Weights of a small transformer language model: RMSNorm before each block.
MLP neurons of a small language model. Each row is named by its layer, matrix (gate and up: input weights) and neuron, and shows model dimensions 112-367. Each number is 128 + 24 x the weight over its row's rms, rounded and kept within 0 to 255. Numbers have three digits each. A neuron's up and down rows have the sign that makes its largest values positive.
After each neuron's rows, "fires on" lists the tokens most often at its 100 highest values on Wikipedia text that the model never trained on. A number after a token or word is its count.

L3.gate507:126127092146132153117120114138097157134150137149161148144117154153142150128187103135158136086135127145107116137135145106138188124120152125156099109146122124128127094132084088151119073111118161172131119049131149146149130157120126196123096097131113129109169155108104170099158129115130106084125144148142121131165140136126123149119128139123135098114195100197127133086122152135157130178134093159115149112078139087115104115124132151116109132114108103122105124112144186079155119093143095133136129118133136149143089124122125119117136112136137132188129160110116118117163125102123138124158120048139164127129158144118144152115148140125132131062116127123114128116127121170111136143133143138139098164142100131126139166112146121092096171129149157120125151110139120100138127143114150
L3.up507:140174129172090126126124097154128134155121105135145099143122164139142132127129124137167153096105122148145118132149138118154136132149128123092108113143076162131144115116159118165134128110120161162158137086152141128155117145106090208152120119145142111134141110155105134161150168105130138164126114143111129129155142116142109111085140140141121106078114134157125115113098140141160160126120109125100140159068197132147149134107129125121104116117135128118104106138121145105165119106187160137122143131116158149162087111102130107126152143121087120178114147129124103107163113139111144106124122107137151083128144102137127132159099161133154164089141089141131117102128086133096125127158099150148118159133132125102161136114134130112117178126137142108136194119145114133099137115160092
fires on: ".\"" 44, "\"" 30, "\"." 10, ")\"" 8

L5.gate79:104160125123137125090118100138119130084102109096132126122118163119099148167132143116146125130142156089175139144083099119121146204112102119114125150132099135118109116096161124154154155137133132098133119104100147125086158162092135101119169120086144133109115113134168127125141133111140131111143135141164138095115181154112075086137125125093138188183155120109154113116115125174138140134141135105104125179095113148106114155137143136128151109106116113120121165111113135128160116085125109137187116114122121148096122111115100126157118114115166124116162146165067133106169148132161113146070160168105138136160093112158159154135163080142142141167142152157174119130139124139133130110147135113113066128122144158130127109107159128146090110123169157112107153134109111164170101147113120
L5.up79:128120105128109112138132065131083127108130133090146107099124157175165076138050134127141129139154171135122158185144130113125151109139119146141119117129093143106149079138146106128118081126128135149128107133120137133098136139098108128094127119152171127087123127113159175105103127141119121112120119162124154173126161137142131132099174089122133121094155152153125139170150122108110093128105153155128108094166108130123127133139091144158164115133106134145096105145120150139164134128102154157110098115133096186131150130158145123126123152118173136113126141115133163125113096099096118169125152161126146102120119131112125152120095162065168115110101128111137155143140121090075115119139088117121094129135093129173114122095166078132113103107135115142103122198144112146119093121144114
fires on: " |" 26, " of" 22, " with" 12, " than" 6, " to" 6, " like" 5

L4.gate995:120154106141163174139140146158107134150144148135143102086122112123133087150132119115162100120115115153142139119110127129137101117115116111157152149125081153120128127131120140071121070126122106120131117091106136121109136115168138128101152130122135116106119156114170097123126136142126161148133157154126134113109167083173119155126149118085127093119164139112138081124109081113132098097106117141095131129149173120100113140117115094118095130138114102108089092132097123099110124163102158082138144125128149126110123093107192173096124135160147086144133086178129152116126108170137138116133138107118093129152164132114077092139130147191109115106083121126088121156147138085137111145143131170141129119111077130135122125142096090168133151156156096148113135091114219102136096153141131
L4.up995:092160099098138149141110164109130064097096132125111142140127146108141146139108120117121134152149116167152118143154095172102129135162114122150133095113102139114155173131121119138104136137137071122123117145135137131158079126122167144146124122127106096140127141105140108128168188150156111116150169131099138149090123155151154146152104140166165109156122127100062122161135119179157131134087115163122162160140139145160148082113117115111112086134134158153131104144109114108192129141130110132116167110117116088137119122139130079149082144114179071160166138129112116130113122113123109145128104099178114114118135096097143134106074147142069110138112155135123120133106122141118102130140124137149087145109150143151129123133141102138095152172060075111149146126136173122104152165129135
fires on: "\n" 95

L4.gate658:127115108092122129095076089167113176118077080111179138100138133104164145104146108120109096100161116105141121153103128159132132152138174138101125131116116119069120123125152107111118117160133131132115102151080145120117098154117132121125114125151163116141107132186161156125152095113141136128146129129166140136134149165108152121145096091106138137142144125147101133109142146142113122130130148112159114100131081128165135124103142158157138130129108121115116115064141149108165139111101127105133075158122102139092117150119152108148142115124168127127151117157111112111136099108125106084121158120091166137108099134192154159111130168131164152100117146160132125121118135076123120117085105116089102130090142078103096112110090099095109136119137145170134150127105149138138142127085118
L4.up658:107146178150132121112103123129107171121098111071154127127139146097110116120117130100129116076101130121121121098106091155121105163142132134128144174130121104107086141144141132123113116121125145122067119148139140100122136173154128115159136101082164134142097158108121098113144132114139135145167134130145153137166129109101164118146076104101092133122141155137119138146143097157083088109155133137129105141080103131112140148100167136159152171112110078108126114104130153130148144120124129099097153134174110163047119141144140133121138125107147136123142150117130115105135107127119113139104155151137149124135097150138120152118114123169177128150081149122160117159146133078111121094148130150109099120123110144145072147137109132127129126134153141160158139164120125123144124073098140
fires on: " as" 20, ":" 16, " with" 12, " by" 10, " to" 9

L4.gate488:098146112148166160163135072114132104125126108154173139132111152152062139145110081122108099123137099137155098153171108091124117142123132118164083176148087168132100157151137100091156106135130124124127119102102106130103186116108161118140157139166146139139123129125134135144111127130181127164124115192161142164113095136145143135167116124151124083131146114152155115105106149171134102135117096165149125104112148097090128134102123099097140135133117124072140118104100129125135122131119143143175113121114145160142089121136142145148148142118154139102084119136120159111126130127072180113135124086111144122159153124109124106126104113118111130119118119121114126134136152142169110130140149093124124101130158074094154083138132127146155141123130137115136112135105139133134096153175107
L4.up488:134199110175087125172132085153094081118122111145169110137122133146093149131112101146140115130136130138135085150140134144131101149108107138146102185126117144151125133148125082104145106156117152127150109157078141144109206120097131129163133155118115107121103137102131126154145127130150118179096154147090156154132122114125141183169120123122103088145120145139147126132122119137115101147122155147137145089132151108142139100144130101088115119120094081078102110111097129133141101106122122173189164136117134143105129123144122154123108112140149102124103107123104145154137154092087108113094099103122117110163128138086130076124084181121118133114116121151092105188143144146120080083148153065161110095124145080126147124129117143125099115122151111128116120108136134123155108121140156
fires on: "\n" 96

L4.gate357:147115165112134135171150131102166128118111116121119131115137109132137146168115112100085108170128065151096102134107126115165122138092145137125171068137185162130096114182091089131105143126132111116092169085138085146141128137126105116114144137168105128156091138141126132113137133089138134119119119135082135131088170161111107151139121155131149147136142137182115071129116154135135120144096127152146143138102145124134135135140092132097136116099138175111156097153143154107153064131136138084101151140182120093146151112124139109169101128134160131133125114090114162147128135101134149155156117149153097144081122105140111125129154125145115135189148111143133126147118143155142126121125135100131113127126112146090125087151117160104146143122171110115160131093089120120166126121103146
L4.up357:108123125131109081157168126108143089139129110163090114099150132150114164172091141082114133125092104172100114142110120168147111168118157173127128088171133174127105130149121109128139176125098114147135184102109152138140150076103107119189141191158117136121102141129128136118116104129117129119133177138120104145115136102120143113140121113100145123182105152130085098157117111171114125111133108111146154115124080147139152123112137108127153124133136132117144127096165127131135101106171156113088137157160182091155135084140159097152168110136147178118131125095140124146133121094122153138128143157162096149137117107127138136134138175089104163153134131139104128143145099098113119081163184113139133128122103151118143107135137127157116105118122140137119115091155155140175122097129112
fires on: " end" 30, " beginning" 12, " began" 10, " start" 7, " mid" 5

L9.gate1089:170172108142089110124108105110106136097097076145107112163082140123148155141132138147141088078099122093128130153119143123114123103161154179136151117124167094110153129121076080142134119116110125132134145152077108092101142146130107136148171127151143131132116141131123105104103104119110169138149164105173138167126156120129164076176131143120134129129110107123130122106090159110140133128144143131096115155115147134153139106122106153143106166126122146136151122123136155139123139133138101127127138099168115186128155134116157104116144129140076110109154130132123135121120088130095057128102146131131158134117124127140125132130089125151124153109105151130166076072096121126162154148148138163134075149130135171107138123124158099166120172113106108113120097119093169097153146138161140
L9.up1089:143140099099123144105125149172105170139142104160136118095113118173153108107117106112147066103146148127156155108146115161165129166102152119110169163097121122159112123116079111148144156100116122126105156134081137161085135143145154141135162102154152120090138134101148123113083137145106153131142185151160130146144130119182132130155107096151148083118128128132214141130162147135134081154135133130113110144116112097117123130129132145116109168098125088172145159142111129129134138110152141094147111143153126152158091114138130114164122138138131123074129122135106102113075128101101118169120140123187133111126146127139102122103118136157119150156081143182136105126128163143118122117110152104115119136122125099137111137092114165130180148152160144107105130114106135132171180096103125
fires on: " with" 27, " to" 25, " for" 6, " on" 6, " later" 5

L5.gate528:045152111156125127128145160156127128121100126117142094137142132107106139111141109077115112111096157133154147117151154142133123112143121153106099117138148097105132147119139156156117108112123123087118089103147122175121122103114143151076097122085150139115142114104109098150131138110146078196139134111135136097117132102188132096095119101119173103142134103114133154117153178128146136099129095123167114122130148132125108146140142150126156159122147151122159115107088117157111154137132117094131097124120119146122114152141127181133141134138129130122146076162161139076133114107146144170161119130094159118140123160092147136123113161150145117179149158143147130126109129126154128133122086151146092165097189152144146126130157096144159138095121161122143113142124155151104137159132146
L5.up528:091155140124133165145130133097122126154141089117138132131108087071162112122110132117137129106160080102172145163101140119069114113099121109120140145133107167170132134142121107153121087159129162167065132127142128147163132121094132129104113155124131131123130144126122136130124139131140133133113138181103134146113133133142135089112149181091110133133116118101140128117124110156129103150119138124087135107114089090137162113120139120162134126144142142128098108112167109128170107188149111156158111127146139077132129133116162110147151136127108166150146148120105101152150122160130099148139142121148142137142103148105129147157103115184088158137152137146118102103164155152152149154163090162178128122163134162160097140132125103147128100140138130124157132185148107163124105116173135
fires on: " were" 18, " of" 15, " from" 9, " The" 6, " the" 4, " present" 4

L2.gate362:139076185129080148115108109125107156101133099112103136138133092150135109115145133139125083170081124130172126142176116135147116130097132163134165104113121141097117123135126111132133145182155124158115135131137112155140143107133117147119146132123120080137129147155124119103106112147135129115147136139126110060151135136143140141112121127121141132159105177145128131142151105143140142161149143185140150168098164122116133134125143098085123098116127182094117142108152104138152106134146156129098119061127123145139121130104108133134088119125087124119139146113151108139111166141075120140117111150133102118168136125130146131144152115134157111167104137123134122076148137093127116149113096135081141174072102134112148113127128144128142093114152160108075151086084176147146149127150125
L2.up362:124108172162116121092120112119144122103152111112108159104119105129166142124141140135133090134097140125137163120106128104160114163126145144101166148102114156120114066182144144093157117176105137140111173173139105100169128095106117158136179135141114116138127125141131096179140090122112123098101140170107125123157159171134132090120147104096126147145106122120124100123121105133152112147094149170115165172111127114127162132153141099169137131118115210151140108116136110121104132108158116110131178138134115125154116088155159170125121118118123144151123118068126127177099106160128133156138130124120117133134152153114128114159132164132131116130074173128137134118156146101123088128104152120110137106132089134132160101182094142126125165122135130123143093085084145171121120179132149
fires on: " out" 31, " end" 30, " rest" 8, " start" 6, " beginning" 6, " End" 4

L4.gate921:113152135092121130112155126151074163135127117120114135146186124121159152125130105114164109112097116088175147149141106136102128119195094119115124160118102109162166109129128112123126110142107110126157084116166096134133131150134147130175120075142136129116122120137163132118131140138137146134087105123146124139125149175139146121138091123120151095101129130118140140164183145138114128152165102104129156121117118123100113164155133140151191123139101175166157122106122085118144111174103126086121093107157155122106115176156128153150147136107140172164095130091100166101110150099148121135128152110077179124131175132099146138144132142124148173161089154098137146133134125160165128142132076124105128122159134127143152121166111111172141105077130088133158146179136118106106131159151140
L4.up921:131196104101155144119166136134105127156139152094085138138131114137093179103136133110155112113141134085162114116147114090115155113173122119102122160150146064152166132113126132123135104156117102125149150153180133180146146087129119129105130112131145144134131128153119120151152131139113127137155110142112122143126129155127137144147085164104143149092140106168157147136133147146124114145177125133110122134112091106142127112129128151144154138134134151143172142102175118135124155203143122123147138119103129115095099153158194123142107121090098112134101124159122140110118154123165138089132147117124167121108114125119176137129131158144123122137141162115104159168104183146132111171128130111096120165130126154152131133184126106160155113130120100098158147091139100127108126168108151
fires on: " of" 38, " from" 19, " for" 10, " |" 7, " the" 6

L10.gate135:125134143136085126090092150107124158091118153125114144120113119150170126140118111129125137099090112108113166154106147115113110135162140133103153116144099131105151085137106168106148196167123080138176128104159109096143109121103143112130100110107130141100131188154145119127126123100097150084128117144127126126137143166110133107073165191097106104119167138131129140103134084167112121123131146129107132085135144150165128140089139148096134159167143110132117153122132094090163142115137147179172110118133136183102077132129125144147118165162155079093134158105116099130182113103129124135119127178134152159129088101133113173135167170140151107120131110115147173140089184093132119135105111149161092141051165165128147172159133083114125140092174126143141133131123123130160130166149151
L10.up135:102123129143152133142119163080146128132118114137165165146134131133151146145127143138108129121123124131129146109119128135147135151109127102096108086143117132121115156098089084146096147135132103166114119084121077131113156141162130138127121145127110116075124117132147127131146092115149113148176145123117139146125097108108123138160142118146099161161082136131124149126129099119176162125144100111138141125131125107139153125137148120119129146142145114100110126074085158122190120109129092156133146159148104109114155145126153125111143121137119176120165110142152148132120120105123126174124116141100129118127115146129159134151129167100140125084116187164108130146174067131102103115105119148104169113132140122141133147126119094152168123168135144116166123166115110118142111147127120
fires on: " also" 23, " then" 7, " his" 7, " later" 6, " he" 6, " currently" 5

L4.gate883:126111102124124151148081111123087137122175113134160122115139160118146120135144115117159112074129138137129137126133107119097130130119108125120072117125083109112123121127114127119128098154111125049138128066155131103132143132144120094132112143120105135114168139088139123089115089128156057145142103178110148113153109131122115145133133115147162120110121143115118120121117137109156122137132081141122131137121129126076124117079113077098148151124122085106130128113100116110091159162120126130150150099107152149153093082095109138130154132107160115147126115130130178158119143090152148114197130140104156196128168145139099143137126140103058113124104160133138133119160111144120100140151125120127101146149130104135115085081137100143109165137145144158110080118146152148124120142138100
L4.up883:122142128112096148112110120135119121120100165143126174099154134121110163118116164124138114128084108121117149182121140145180152135117103104138092151119081151109142138175156060146091105104119140140142153110104154136148189143123186116142134117112104100128131131094155127091147113088093094153071128148146109132111117118105142142105143116151127084132120093102143143108099105122139106144097147120138164144141131098146130113110197119131101120085131103128149145104094125113133141101154126108132148142129138098120130124101094152145115113106081122126055160117098113162140111102151113138175128130131130139117125125095138115092150131117152112132109126142118148111112149110128143148145105093146118141113109176110125175155133140087119163100141131135126124132107121164148144138124108
fires on: ")" 34, "\n" 24, "\"" 19, ")\"" 6, ".\"" 5